config.yaml
hidden_size: 256
num_key_value_heads: 2
head_dim: 128
intermediate_size: 704
norm_place: "out"
norm_eps: 1e-06
positions: "rope"
rope_theta: 10000.0
qk_norm: true
parallel_block: false
init_std_up: 0.0266
init_std_down: 0.00304
decay_fraction: 0.31
max_steps: 16472
dataset: "wikipedia_en"
MLP neurons of a small language model. Each row is named by its layer, matrix (gate and up: input weights; down: output weights) and neuron, and shows model dimensions 80-143. Each number is 128 + 24 x the weight over its row's rms, rounded and kept within 0 to 255. A neuron's up and down rows have the sign that makes its largest values positive.
After each neuron's rows, "fires after" lists the tokens most often just before its 100 highest values on Wikipedia text that the model never trained on.

L8.gate587 [117 131  92 157 116  93 117 164 155  97 150 181 118 120 129 125 108 100 139  99 138 139 163 148 154 132 130 127 159 140 136  79 196 109 110 154 148 100 141 163 146 119 135 111  82 143 148 119 149 106 178 128 135 132 123 100 106 112 100 110 135 111 110 156]
L8.up587 [139 120 140 116 145 124 147 155  90 115 130 127 115 128  95 111  91 114 143 124  93 128  85 115 113 139 104 118 115 153 141 124 133 109 157 122 149 131 129 128 104 130 140 137 111 138  83 160 160 119 167 105 132 124 137 139 103 165  99 146 121 138 130 108]
L8.down587 [128  86 129 100 122 124 135 151 120 143 126 125 100 168 119 132 165 122 146 112 146 128 129 121 137 106 160 125 140 148 114 110 144  86 140 145 121 170 128 137 116 154 137 123 155 128 112 146 134 159 138 130 124 110 153 137 157 106  98 149 157  93 127 118]
fires after: " the", "'s", " The", " |"

L9.gate212 [144 197 121 115 143 131 134 129 128  85 138 119  67 148  86 130 139  94 127 137 117 120 162 124 111  94 151 168 116 122 103 112 145 121 141 122 119 137 125 111 130 125 140 114 111 151  88 123 134 132 159 117 117 103 145 120 117 110 122 104 121 103 120  91]
L9.up212 [124 141 131 145 106 143 132 154 146 130 124 137 102  71 148 130 122 143 110 106 114 124 119 142  99 103 153 123  85 115 134 141 119 142  93 176 116 116 141 136 103 112  93 136 113 159 126 125 146 112 104 151 158 148 127 139  97 157 107 102 106  78 130 145]
L9.down212 [139 134 115  98 112 123 127 152 129 164 159 115 135 155  96  86 125 131 140 134 161 113 119 169 110 168 154  86 142 118 102 158 122 138 144 122 130 103 130  86 133 170 174 130  95 141 159 114 147 115 145 104  92 171  90 123 122 146 133 216 133 141 128 156]
fires after: " |", "0", " ", "1", ","

L6.gate517 [131 154 117 128 159 152 157 131 114 148  97 146 140 124 167 122 142 113 135 132 109 159 108 163 163 147  97 151 139 146 118  95  76 156 115 110 128 157 138 140 139 128 106 161 136 175 156 173 149 111 152 149 126 133 115 146 177 115  77  99 108 150 145 181]
L6.up517 [142 103 102  94 126 112 172 117 137 166 145 125 159 138 134 129 144 158 130 137  88 148 132 102 145 130 148 147 126 103 143 141 121  95 191 125  86 135 107 123  86  90  88 125 148 130  90 161 103 136  93 114 133 125 143 108 142  90 105 161 115 124 119 172]
L6.down517 [137 127 157 109 137 147 161 124 143 129 100 114  98 142 159 126 159 125 168 133 131 121 144 106 171  83  69 105 148 139 141 160 119 153  97 107 176 145 127 170 138 156 119 174  95 124 120 132 175 142 109  96 149 121  97 130 136 175 129 128 132 146 160 141]
fires after: "'s", " his", " her", " His", " their", " Their"

L7.gate411 [134  94 146 113 146 131 122 121 122 117 101 155 159 128 109 106 196 118  82 143  94 116  94 164  84 168 127 139 164 133 133 130 130 124 135 138 124 112 110 172 118 129 117 133 142 131 125 136 113 150  97 140 102  84 168 109  99  99 100 134 136 147 128 142]
L7.up411 [107 118 122 104 117 183 131 177 152 119 148 126 167 185 131 110 116 117 119 148 114 130 115 125 153 137  91 129 147 128 113 109  89 189 117 115 176 113 119 136 118 165 135 160 128 129 107 141 182 169 125 133  86  99 135 113 140 146 124 116 134 140  93 126]
L7.down411 [156 117 154 152 121 117 131 115 120 151  95 137 133 162 117 124 128 101 128 128 135 151 108 153 144 142 110 165  90 147 119 131 165 131 150 158 135 138  82 190 101  87 143  88 148 112 122 134  73 143 171 112 121 150 147 146 129 127 125  99  98 108  96 130]
fires after: " ", " in", "12", " variety", " with"

L8.gate503 [142  96  94 115 116 120 134 155  90 148 137 114 159 167 119 121 124 143 129 108 102 141 137 132  89 171 149 142 127 144 136 138 103 103 154 135  88 147 117 141 101  54  72 163 125 139 139  51 117  79  92 157 117 116 109  96 108 100 139 147 117 116 139 116]
L8.up503 [117 149 157 110 115 114 115 125 133 127 129 104 113 131 122 111 111 124 122 132 123 110 119 160 114 134 134 141 132  90 144 142 105 136 118 126 126 160 138 114 131  99 162 152 144 196 143 131 172 132 143 156 143 117 122 133 155 112 165 155 122 131 141 145]
L8.down503 [141 104 143  82 146 149 147 153 144 133  94 135 158 145 158 151 157 159 100  97 142 136  97 130 160  69 167  87 162 146 133 167 174 162 158  78 103 141 130 149 149 167 131 107 146 134  91 134 116 109 152 168 173 140 118 138 110 144 115 103 122 115 132 114]
fires after: " "

L9.gate110 [166 102 131 155 160 106 130 119 121 106 129 127 144  87 139 105 174 113  91 107 160 114 121 145 180 176 179 127  83 139 131 115 144 115 126  83 121 110 135 116 126 137 103 158 129 131 163 125 128 142 128 153 166 149 185  88  94  89 135 106 140 150 166  99]
L9.up110 [148 170 123  91 142 127  68 104  89 104 117 141 113 132 120 116 130 153  97 142 126 106 118 117 160  78 127 177  98  95 167 107 120 182 131 139 147  90 118 119 105  95 147 157 185 158 128  96 136 134  96  71  96 102 111 123 136 106 135 136 118 147 129 111]
L9.down110 [145 128 123 166 103 109 132 146 128 158 148 171 102 111 146 122 106 129 147  76 123  90 132 107 113 123 127 112 116 139 133 118  63 130 150 141  85 132 108  66  96  89 113 144 161  99 107 133 141  85 101 130 109 105 148 171 133  87 136 145  90 115 129 118]
fires after: " ", " H", " T"

L8.gate559 [140 128 154 103 127 108 133 125 102 174 120 113 123 139 180 162 121  85 176 107 108 132 116 151 142 157 116 100 124 155  93 146  59 146 106 122 112  91 161 145 122 108 129  75 108 156 160 147 150 125 107 140 151 132 113 180 120 116 137 121 142 125 106 100]
L8.up559 [103 131 143 139 131 100 123 130 125  77 144 120 139 125  79 140 143 141 170 132 166 156 139 109 112 138 157  89 146 132 109 158 115 127 158 127 147 148 186 114 114 157 110 186 101 128 136 116  90 198 110 171 132 122 149 168 120 168 148 117 112 147 141  91]
L8.down559 [190 146  98 169  75 156 106 107 137 118  94 140 149 144 160 136 117 124 119 114 136 130 130 147 107 145 171 162 106  91  88 138 154 126 138 152 141 122 106 144 172 108 139 123 100 122 106  94 106 118 145 143 165 129  84 104 123 100 111 147 145 131 128 147]
fires after: " United", " the", " in", " of", " for", " on"

L11.gate319 [137 162 103 106 159 107 152 116 155 129 115 117 112 141 158 128 115 165 143 132 126 134 107  81  93 119 110 134 142 121 148 177 144 107  87 115 126 152 139 139 111 130 148 108 105 140 140 124 193 131 130 110 151  86 176 120 129 132 164 145  96  96 154 109]
L11.up319 [168 131 140 117 110 123 127 121 158 132 125 161 126 114 149 133 111 146 131 107 155 143 147 142 113 126  89 107 104 122  84 145 122 129 142 126 139  69 129 137 139  89 105 154 140 138 119 100 139 140  72 115 126 186 170 108 117 155 136 137 140 135  92 130]
L11.down319 [139 107 153 153 165 125 138 143 115 151 147 131  90 130 176 135 183 141 117 149  99 141 120 150 122 169 156 178 120 156 161 123  98 126 121 157 147 125 146 126 137 148 125  92  75 108 151 144 138 137 137 139 133 125 121 102 125 142 110 152 122 121 151 165]
fires after: ",", " was", " and", "."

L7.gate597 [103 119 116 178 104 106 128 131 104 114 135 162 164 129 129 181  98 128 112 134 112  94 154 129 133 144 129 174 120 151 104 160 116 104 143 122  91 117 131 157 133  98 158 120 125 138 113 167 147 124 137 103 136 101 132 135 155 137 112 101 104 125 165 148]
L7.up597 [ 76 110 133 158  97 149  91 135 182 128 127 107 149 158 158 139 124 112 132 186 119  77 128 125 162 135  80 156 143 133  88 106 160 119 161 108 128 142 131 141 107 154 150  71 145 135 119 110 164 163 121 126 122 124 137 143 107 103 140  99 160 106 122 146]
L7.down597 [156 152 125 133  90 107 146 108  90 166 141 154  85 130 136 141 126 100  91 124 137 133 147 120  86 116 120 122  86 113 119 137 144 151 103 107 108  95 130 117 131 156 137 129 115  84 139 108 120 148 131  97 152 136 145 107  89 147 138 151 134  80 153 120]
fires after: " V", " v", "V", "ping", " Inv"

L8.gate457 [141 131 120 130 129 137 119 133 150 115 123 125 133  73 179 103 120 130 121  49 118 103 147 107 105 132 155 144  79 150 144 129 103 171 157 151 148 125 124 116 117 111  95 134 121 134 126 152 105 144 124  92 155 117 161 121 111 101 121 128 122 134 117  90]
L8.up457 [128 125 149 144 133 119 107 121  73 152 157 152  97 112 142 103 154 162 109 113 144 131 162 147 181 130 125  92 165 137 180 100 130 161 154 140 160  88 163 113 153 123  72 121 121 122 118 128 142 126  82 123 131 112 109 162 136 101 177 165 120 144 115 129]
L8.down457 [136  86 119 123 158 141 138 155 126 138 127 139 125 137 110 135 126  88 136 154 123 156  99 143 150 138 133 169 163 127  83 132 159  71  94 167 101 119 108 146  84 138 123  97 102 142 129 144 155 135 118 134 135  96 122 106 128 156 139 132 100 149 130 123]
fires after: " ", "19", " in", " which"

L9.gate64 [113 164 146 114 118 139 129  89 156 110 122  94 137 123 143 133 180  96 140  91 130 134 144 164 117 156 129 133 107 117 145  80 130 137 145 143 143  81 123  99 147  57 103 140 160 138 122 140 145 147 138 131 127 128 102 126 166  98 151 142 131 152 116 106]
L9.up64 [114 127 151  68 108 135 121 132 135 111 114 112 108 123 146 161 141  93 122  87 156 117 167  91  76  99 130 170  88 147 123 104 115 135  87 114 166 118 100 144 129 107 101 113 132 155 157 122 149 114 140 156 156 106 142 149 159  95 131 149 137 154 128 157]
L9.down64 [172 180 152 124 162 127 128 142 157 109 126 170 136 150 112  91 136 124 173  99  99 121 144 145 126 127 160 126 149 148  96 140 110 100 115 103 107 125  83 113 127  92 107 133 138 128 113 108  94 121 138 115 124 129 148  68 102 107 159 109 150 113 102 136]
fires after: " ", " (", ".", " .", ","

L7.gate470 [ 92  81 134 130 167 124  83 153  96 102 115 136  73  82 103 145 126 157 128  88 153 128 176 135 112 159 135 112 119 133 117 106 132 141 146 115 144 131 126 125 110 157 104 138 118 110 100  92 151 143 149 111 102 154 104 150 137 145 166 139 149 134 134 138]
L7.up470 [153 146  57 133 107 119 139 123 101  86 130 144 114  98 107 154 104 126 165 119  98 107 141 105 158 100 146  85 117 156 101 116  99 118 145 116 108 134  93 138 118 147  98 145  94 122 122  94 131 134  93  96 110 154 154 127 133 108 153 134  98 123 151 129]
L7.down470 [123 120 117 132 112 152 100 135 118  85 113 126 205 128 157 134 153 164 150 130 117 121 126 113 128 105 148 129 118 113 130 109 126 133 108 156 116  85 159 114 164 155 141 151 132 146 136 107 112 131 132 200 131 106  99 108 118 159 134 116 141 142 143 104]
fires after: " to", " and", " sec"

L9.gate443 [110 194  98 143 146 133 112 103 118 142 128 101 116 100 149 102 135 117 142  85 150 121 122 137 134 115 154 134 156 132  99 149 169 130 145 127 145 148 102 150  90 132 112 121 148 137 133 108 167 145 118 142 127  94 130 134 135 105 163 152 169 159 104 156]
L9.up443 [152  78 146 108 155 100 165 134 125 122  91 137 159 119 136  89 133 118 136 115  85 130 178  63 145 125 160 115 126 109 111 145 128 157 128 141 119  99 140 133 163 155 115 176 154 114 161  93 140 159 126 137 177 122 180 142 164  99 112 123 136 110 153 127]
L9.down443 [144 114 140  95 144 106 123 109 127 117 120 108 143 136 180 138  93 128 189 171 139 155 149 110  73  87 121 112 120 123 157 120 125 170 143 118 127  88 147 125 126 182 176 134 103 139 104 127 124 139 132 107 127 132 120 115 132 163 119 130 117 171 159 114]
fires after: " |", ".", "|", " short"

L3.gate498 [171  86 161 145 132 140  98 124 161 148 150 127 134 147 141 125 136 161 107 200 125 114 116 112 123 108 114 130 155 115  86  93  98 152 135 122 130 152 126 107 147 117 109 150 109 159 111 113  89 112 169 105 113 116 147 120 144  79 153  64 133 105 162  99]
L3.up498 [162 123 120 105 177  99 101 131  87 141 109 125 116 108 125 100 152 105 136 146 110 147 109 157 135 141 152  90 143 129 140 125  96 108 158 109 131 144 134 150 115 139 136 114 129 158 145 109 131  91 135 138 179 141 128 109 152  79 126 125 156 106  95 142]
L3.down498 [123 128 168 149  96 126 159 125 175 130 161 109 119 136 138 123 137 169 107 132 127 112 199 111 128 140 162 140 144 164 114  98 129 129 110 179 143 141  88  97 135 134 177 138 163 119 129 131  91 158  79 169 119 131 134 124 111 171 134 125 129 125 132 106]
fires after: " in", ",", " (", " In", "2"

L2.gate703 [118 119 115 119  71 118 127 120 131 137 130 116 109 119 114 114  98 120 137 112 111 131 136 119 122 141  92 164 102 170 105 139 142 126 139 136 122 145 136 125 168 140 129 155  80 152 155  80 121 183 124 102 152 134 101 133 138 140 131 175 164 136 151 136]
L2.up703 [128 160  95 114 107 139 140 132 143 142 134 112 104 112 153 129 138 182 104 112  88 150 147  95  83 163 114 162 109 141 110 125 137 124 109 122 122 132 124 105 138 177 134 152 101 128 138  74 152 168 112 115 127 142 149 116 125 142  77 172 140 114 107 114]
L2.down703 [124 125 142 180 118 129 124 100 114 136 134 145 122 120 141  98 136 141 132  99 127  99 117 108 142 108 118 155 136 119 157 113  85  84 157 147 150 131 132 128 115 107 124 149  91 101 141 137 103 150 159 149 152 114 102 106 118 109 150  90 166 117 148 113]
fires after: "."

L6.gate314 [ 85 134 123 120 147 136 119 131 106 106 174 177 129 130 121 157 101 154 142 132 126 130 115  93 125 111 171 176  95  86 176 121  95 159 147 135 173 151 145 129 120 161 111 155 123 147 105 120 112 132 134  97 121 142 124 177 111 109  78 121 174 132 156 151]
L6.up314 [121 120 127 146 123 115 111 109 119 111 126  87  98  87 131 102 117  78 119  93 189 143 123 105 103 132 132 132 119 132 119 131 122 130 140 126 141 138 119  83 116 148 142 143  98 154 155  54 118 130 100 117 173 126 123 135 160 129 135 151 152 131 115 136]
L6.down314 [139 149 139 109 145 175 157 115 146 117 105 126 141 115 133 142  90 152 103 136  99 112 100 146 142 158 148 132 122 136 101 145  79 114 149 154 116 112 167 145  99  98  96  82 188 125 107 198 148 142 135 128 116 131 132 155 119 137 152 140 136 122 115  95]
fires after: ".", " lic", "2", ".\n\n"

L7.gate308 [ 99 149 154 107  96 158 160 122 147 114  90 127 138 148 149 107 138 153 106 113 128 122  95 113 101 167  72  99 128 144 150  88 122 135 128  90 123 109 139 137 126 111 131 127 162  97 111 110  95 119 117 139 113 123 105 188 164 108 117  88  86 107 165 145]
L7.up308 [102 125 146 142 132 187 151 168 128 129 122 144 122 109 132 148 124 155 116 128 123 116 127 129 163 105 155  91  96 124 138 159 109 106 136  70 161 149 169 140 129 115 102 156 163 105  92 142 135 146 167 123 183 118 179 104 107 154 118 115  93 117 123 115]
L7.down308 [142 128  98  92 143  96 132 106 133 101 154 121 145 111 135 132 115  80 129 168 119 117 135 157 116 113 115 177 132 113  83 110 154 202 130 161  62  77 107 160 117 125 139  93 104 178 115 105 111 155 117  99 123 154 127 131  85 109 165 161 150 141 116 118]
fires after: " ", " the", " a"

L8.gate139 [171 123 166 113 154 117 167 135 134 155 124 133 115 120 134 165 106 138 126 121 135  96 116 103  84 105  91 136 123 114 126 132 126 129 134 155  92  98 145 110 116 117  67 115 122 128 153 131  75 134 101 121 124 100 158 144 107 104  91 125 120 106 143  92]
L8.up139 [180 115 130 118 130 142 155 100 139 109 114 115  66 118  77 111 137 130 115 126 109  95 123 125  85 133 138 132 158 160 110 156 119 116 156  90 118 111 100 164 110 156 138 157 150  72 103 140 140 134 127 139 127  91  90 122 111 122 161 142 148 125 136 124]
L8.down139 [117 147 128 144 114 126 166 144  78 147 105 142 102 118 166 152 149 124 111 135 147 144 145 123 138 135 136 148 118 110 131 102 146 109 123 135 167 152 165 100  63  82  85  95  68  91 152 135 105 170 170 123 129  78 112 102 123  83  90 148 143 171  81 147]
fires after: ",", " h", " one", " c", " ("

L7.gate77 [119 152 146 134  82 167 162 103 121 154 133 141  90 136 164 145 104 167 186 124 135 125 129 119 140 137 124 102 135 148 120  61 107 163  79 131 163 116 144 123  91 141 115 145 167 158 123 151 167  91 115  88 128 119 106 136 149 126 147 132 142  93 125 151]
L7.up77 [ 89  77 161 130 139 165 130 125 147 133 155 119  76 120 144  54 140 114  91 151 141 140 134  90 151 120 109 154 123 107 130 121 107 132 126 107 130 143 133  97  88 125 112 140 123 149 128  73  94 166 165 119 146 148 117  70 117 164 117 153 192 122 120 160]
L7.down77 [164 117 187 145  93 147 148 136 112 145 103 168 144 151 118 119 131 152 163 172  99 125 132 129 126 113 144 109 152 110 142 116 114  97 134  95 148 144 123 135 181 107 202 121  93  84 151 163 166  94 105 116 104 139 126 150 146 150 164 104 139 134 132 137]
fires after: ".", " D", " W", ".\n\n", "D"

L6.gate216 [121 119 153 131 137 138  97 123 104 130 154 114 155 119 152 140 159 137 168 129 136 116 165 119 147 116 134  55 169 169  98 139 148 135  95 122 128 156 140 110 112 165  56 120  97 134 131 131 118 121 138 146 122 119 152 132 128 164 115  97 150 139 146 128]
L6.up216 [154 101 106 100 105 111 101 122 107  94 172 148 108 111 117 132 137 134 172 123 143 136 158 122 135 127 168 133 160 115  74 141 116 159 118 105  88 125 153 155 124 109  83 110 115  92 101  76 135 124 139 101 116 114  93 116 134  91 183 110 113 156 130 117]
L6.down216 [ 77 116 108 150 119 157 109 137 143 122 118 116 103 126  94 123 128 130 143 116  62 157 117 122 131 169 127 132 152 141 145 105 140 139 143 135 137 131  88 120 112 159  92 113 106 123 132 117 117  97 116 138 126 139 127 138 127 145 126 124 118 129 104 160]
fires after: "–", " and", " to", "-"

L3.gate231 [127  82 115 126 130 131 143 106 143 171 141  78 128  93 106 113 131 127 151  92 150 148 128 116 105  69 113 164 150 156 132 134 122  98 117 125 120 113  94 124 149 130 117 129 121 140 118 100 133 114 162 136 111 107 101 127 126  93 144 126 173 141  96 133]
L3.up231 [ 75 132 110 157 158 121  97 118 103 136 117 152 122 133 100 129  92 112 117 180 149 129 103 172 142 157 133 130 125 139 155 153 137 104 134 146 151 136 112 143 161 171 142 110  95 105 128 108 130 159 133 129 115 121 120 140  90 156 125 145  82 121 127 128]
L3.down231 [124 127 137 106 137  83 151 113 127 105 111 132 107 165 134 112 117 118 158 118 105 153 159  53  68 127 160 121 113 135 108 134 155 147 111 146 172 110 155 129 100 126 122 140 136 145 130 171 162 163 111 119 142 121 152 114 142 180 133  74 166 152 134 118]
fires after: " |", "|", " is", " was", " are", ";"

L9.gate260 [143 108 171 150 151 160 171 146  88 190 127 127 123 124 142 136 110 102 101 136 109 111 190 127 169 128 132 143 132 154 132 124 147 149 125 120 147 117 139 137  96 104 123 173 110 156 134 104 117 121 168 153  76 120 127 147 124 100 114 123 165 126 143 164]
L9.up260 [109 118 110 103  98 115 129 114 129 128  97 111 130 120 126 141 148 134 132  98 106 169 148 139 118 146 134  97 108 125 112 149 110 108 162 127 116 104 120 127 137 120 165 136 128 163 106 117 160  77 166 116 125 185 143 180 153 153 113 128 131 128 169 114]
L9.down260 [101 104 109 127 159 167 133 107 115 143 120  77 141 130 124 122  79 133 135 165  80 143 128 127 108 117 135 137 133 122 142 115 155 138 113 100 117 158 164 120  99 131 105 115 104 115 155 147 118 165 126 171 125 168 153  92  96 128 102 151  91 128 166 141]
fires after: " the", " his", " her", "'s", " Party"

L9.gate385 [114 138  91 111 145 139 112 135 107 128  88 136 132 170 123 151 143 140 114 115  97 104 119  74 108 151 113 125 131 150 118 156 100 126 148 138 151 176 131 129  84 138 123 125 110 173 116  96 144 147  81 141 158 132 154 158  93 109 100 129 171  84 162 177]
L9.up385 [132 111  85 140 112 113 166  89 118 108 125 126 171 148 108 129 145  92 132 125 113  97 122 132 120 101 184 175 154 117 121 185 107 140 135 102 146 127 103 116 136 206 117 159 103 103 105 135 129 146 134 117 122 125 144  73 102 149 143 135 147 157 135 130]
L9.down385 [107 115 143 124 113 133  73 148 115  92 123 119 120 144  92 125 156 116 180 163 133 138 102 137 209 112 102 155 150 156 103  94 164 123 138 166 155 129 141 124 129  89 144 139 150 147 148 124 105 105  94 105 138 115 146 173 160 126  81 109 113 129 127 115]
fires after: ".", " ", ","

L7.gate284 [156 156  94 154 186 120 133 101 137 102 112 137 133 145 106 147 119 123 115 133 100 124 133 135 140 166 147 109 142 116 107 124  86 157 145 117 143 140 177 134 112  89 121 161 154 129 107  84 124 114 157  83 122 141 108 152 109 153  95 129  96 159 134  70]
L7.up284 [131 154 159 153 160 102 155  76 146 160 132 159 125 113 130 108 118 138 121 158 130 123 110 123 120 187 123 112 163 135 103 105 127 132 150 125  97 152 104 122 114 164 160  45 133 110 137 153 110 100 115  97 107 127  91 108 126 126 148 112 124 122 131 103]
L7.down284 [142 130 119 149 122 129 110 111 132 132 112 160 102 104 100 118 116 135 121 141 143 162 114 143 145 175 126  91 139 132 128  82 132 145 110 109 116 173 130 148 115 121 131 154 127 134 116 141 113 117 156  85 161 125  94 117 131 136 124 146 100 147 137 107]
fires after: " H", "h", "H", "-", " h", ","

L6.gate451 [113  46 101  80 128 130 116 141 132 111 118  90 113 154 109 115 123 159 109 103 102 143 127 150 121 153 123 124 127 161 159 139 133 127 185 144 124 140 163 125  83 150 120 112 102 152 107 128 115 144 154 130 115 101 130 130 128 114 109 153 137 113 141 120]
L6.up451 [112 139 144 128 103 152 143 155 105 126 158 124 102 147 132 137 156 126 128 154  91 121 117 107 110 158 112 119 134 132 109  69 121 135 113 172 116 114  91 111 129 128 117 143 125 134 127 142 124  93 162 153 120 105  93 108 120 133 103 160 130 120 142  87]
L6.down451 [121 122 108 126 113  93 124 125 123 143  73 124 160 146 135 129 157 101  82 116 102  98  97 117 145 135 148 107 155 125 114 174 104 102 120 139 142 142 149 114 131 135 123 133 148 123  91 137 156 139 124 119 149  97 145 157 138 135 103 144 107 105  78  78]
fires after: ".", ",", " that", ".\n\n", "E"

L7.gate333 [147 178 143  63 113 139 135 123 148 132 111 110 129 128 163  89 154 128 103 117 116 123 153 126 139 133 151 130 133 106 140 128 166 172 153 130 130  90 112 164 128 132 146 113 115 132  68 115 102 155 143 118 139 138  90 173  97 123  96 139 157 145 123 121]
L7.up333 [ 75 122 121 149 154 111 118 151 123 161 124 179 151 118 133 140 146 144 117 122 120  84 111 148 114 176 160 155  84 153  90 147 107 100 112 132 125 137 107  88 154 100  80 122 109 178 110 142 154 139 127  98 138 112 158 147 169 173 145 120 121 108 156 122]
L7.down333 [117 150 135 173 125 123 134 147 190  93  99 119 126  92 146 123 119 125 151 168 144 137 118 145 142  96 126 121 134 152 161 118 172 154  92 157 149 127 122 155 163 114 165 123 135 103 152 103 104 127  96 157 123 105  96 144  96 139 110  96 137 146  57 117]
fires after: " |", "th", "'s", " a", " the"

L7.gate181 [123 111 124 120 131 108  87 138  90  83 128 116 136 104 110 101 147 132 146 145 132 117 112 117 107 122 137 101 148 103  74 125 126 121 180  97 112 135 109 117 146  90  70  83 123 144  84 116 154 146 116 115 118 112 159 123 148 134 142 136 103 155 134  72]
L7.up181 [169 159 116 102  68 138 147  86 137 102  66 126 147 106  84  94 103 148 106 151 125 129 100 139 140 152 144 110 140 117 113 128 123 115 141 144 110 141 130 146  83  93 101 106 103 149 143 103 107 134  79 105 124 110 118  90 130 127 134 172 105 144 129 125]
L7.down181 [104 168 113 138 122 123 157 120 148 120 139 118 126 123 134  95 133 126 130  93 130 133 128 120  96 117 149 117 110 122 140 161 168 148 178  72 118 114 123 164 117 141  63 122 122 141 121 131 119 128 118 132 141 141 131 116 147 158 140 135  84  99  99 122]
fires after: " ", " a", "+", " Bas", " of"

L6.gate280 [147 104 103 118 124 119 108 163 166  87 154 131 181 117 119 137 151 115 179 116 143 143  78 132 107 141 102 115  84  65 107 168 142 142 125 115  96 129 124 106 126  87 167 141 119 152 118 104 160 197 118 118  83 116 155 141 159 114 176 131 104 127 128 129]
L6.up280 [119 153 162 159 146 133 112  82 138 115 106 144 135 141 120  93 128 149 181 102 104 135 124 132 127 132 101  90 125 120 146 122 132  93 148  89  98 180 130 110 127 122 129  73 148 145 139 139 121 143 139 114 129 123 157 142 117  93 149 173 132 125 114 108]
L6.down280 [139  90 107 147 101 104 127 129 110 172 151 120 194 103  98 133 153 101 152 122 139 115 100 120  91 120 123 101 170 108 139 162  74 151 131  96 123 115 147  89 159 147 151 101 127 101 135 119 186 106 148 107 131  97 164 129 121 159 147 133 112  83 100 105]
fires after: " of", " de", " Inv"

L6.gate313 [116 124 112 130 133 104 150  82 159 131 116  91  96 181 150 114 112  92 176  88 155 161  99 112 145 117 172 123  77 153  99  96 130 130 103 160 122 121 137 117 105 145 152 149  92 168 129 133 147 167 156 138 116 156 127 151 138 135 115  92  83  65 133 146]
L6.up313 [117 132  83 131 118 158 114 142 143 142 139 150 122 132 128 140 117 127 145 147 145 127 115 104 106 101 123 169 153 115 147 111 171 120 117  90 111 163 120 119 122 134 137 146 110  98 175  97 143 106 141 180 123  95 125 145 123 126 216 148 111  80 117 116]
L6.down313 [102 144 159 140 137 122 109 117 131 130 111 129 108 102 103 134 152 124 141 155 123 139 124 115 152 143 118 108  84 138 125 193 126  82  95 124 136 136 150  84 156 133 125  97 142 111  97 154 156 111 182 129 133 146 142 143 134  94 112  95 122 183 123 149]
fires after: " |", "V", "|", "0"

L8.gate208 [111 124 143 124 163 129 140 120 127 124 127  85 103 121 159 163 100 154 133  98 133 103  91  81 101  89 124 111 118 203  79 174  96  91 101 154 149  76 125 135 100 139 153 167 110 126 149 100 134 168  87 133 129 121 117 136 107 123 131 142 134 153  92 148]
L8.up208 [112 149 131 100 129 142 159 126 129 113 129 106 103 143 175 129 123 106 163 150 113 117 108 148 160 164 139 131 139  98 109 150 147 111 125 144 142 131 122 141  96 143 166 125 125 155 117 111 165 132 106 128 143 148 154 137 138  86 126  81 146 111 115 132]
L8.down208 [101 138 150 121  91 150 144 153 107 122 173 156 143 138  94 105 164 123 106 150 142 176 127 144 103 121 106 168 119 135 151 118 108 173 119 117 112 145 152 129 125  97 133 100 105 134  86 117 129 108 127 139 102 113  84  96 138 166 109 122  94 138 138 159]
fires after: ",", " and", ")", " |", ";"

L2.gate22 [112 102 145 146 143 139 139 122 126 102 124 107 162 140 170 114 143 132 166 119 164 110 161 146 117 126 167  85  94 147 115 108 110 128 151 137 112 119 143 140 145 132 129  88 122 140 147 113 109 135 157 119 145 108 161 163 156 113 125 141 155 138 139 165]
L2.up22 [163 114  88 114 107 148 124 146 135 168 124 115 152 167 110 121 130 124 117 121 161 143 172 119 153  88 167 160 135 120  99  99 108 102 121 121 157 126 122 150  91 157 135 142 110 144 138 114 133 175 104 111 179  84  90 132 133 100 121 107 141  92 157 133]
L2.down22 [128 114 106 144 144 141 153  82 126 134 121 160 126 148 127 128 142 101 132 143 106 116 121 128 125 125  54 143  78 127 117 121 200 177 104  97  78 128 128 108 117 131 137 102 114 130 137 140  80 134 143 118 131 144 106 179 150 142 143 139 117 120 128 156]
fires after: "-", " |", "ite", " (", "|"

L6.gate189 [135 149 129 155 127 137 147 109 112 138 141 178 109 128 162 136 150  97 137 116 130 145 110 179 167 157 124 103  85 135 127 154 164 140 142 123 145 132 130 103 148 145 142 122  93 129 142 148 139 169 125 163  69 148 117 133 144  72 177 159 134  94 102  96]
L6.up189 [150 128 201 130 141  81 154 103 116 121 124 116 144  98 154  98 138 133 119 168 109 111 175 171 149 119 132 147 150 104 120 136 130 103 104 142 112 123 123 141 139 116 151  75 158 119 148 124 169 154 116 131 180 166 148 132 152 119 131  98 148 107  99 109]
L6.down189 [ 95 167 130 149  91 166 118 139 149 164 127 100 103 142 123 116 129 105  94 133  93 120 179 146 113 120  63  89 117 170 138 126 145 128 104 123 145  96 129 118 106 145 140 160 185 163 132 124 165 133 133 126 174 118 121 105 162 146 135 137 131 144 141 127]
fires after: " University", " of", " in", " at", "iversity"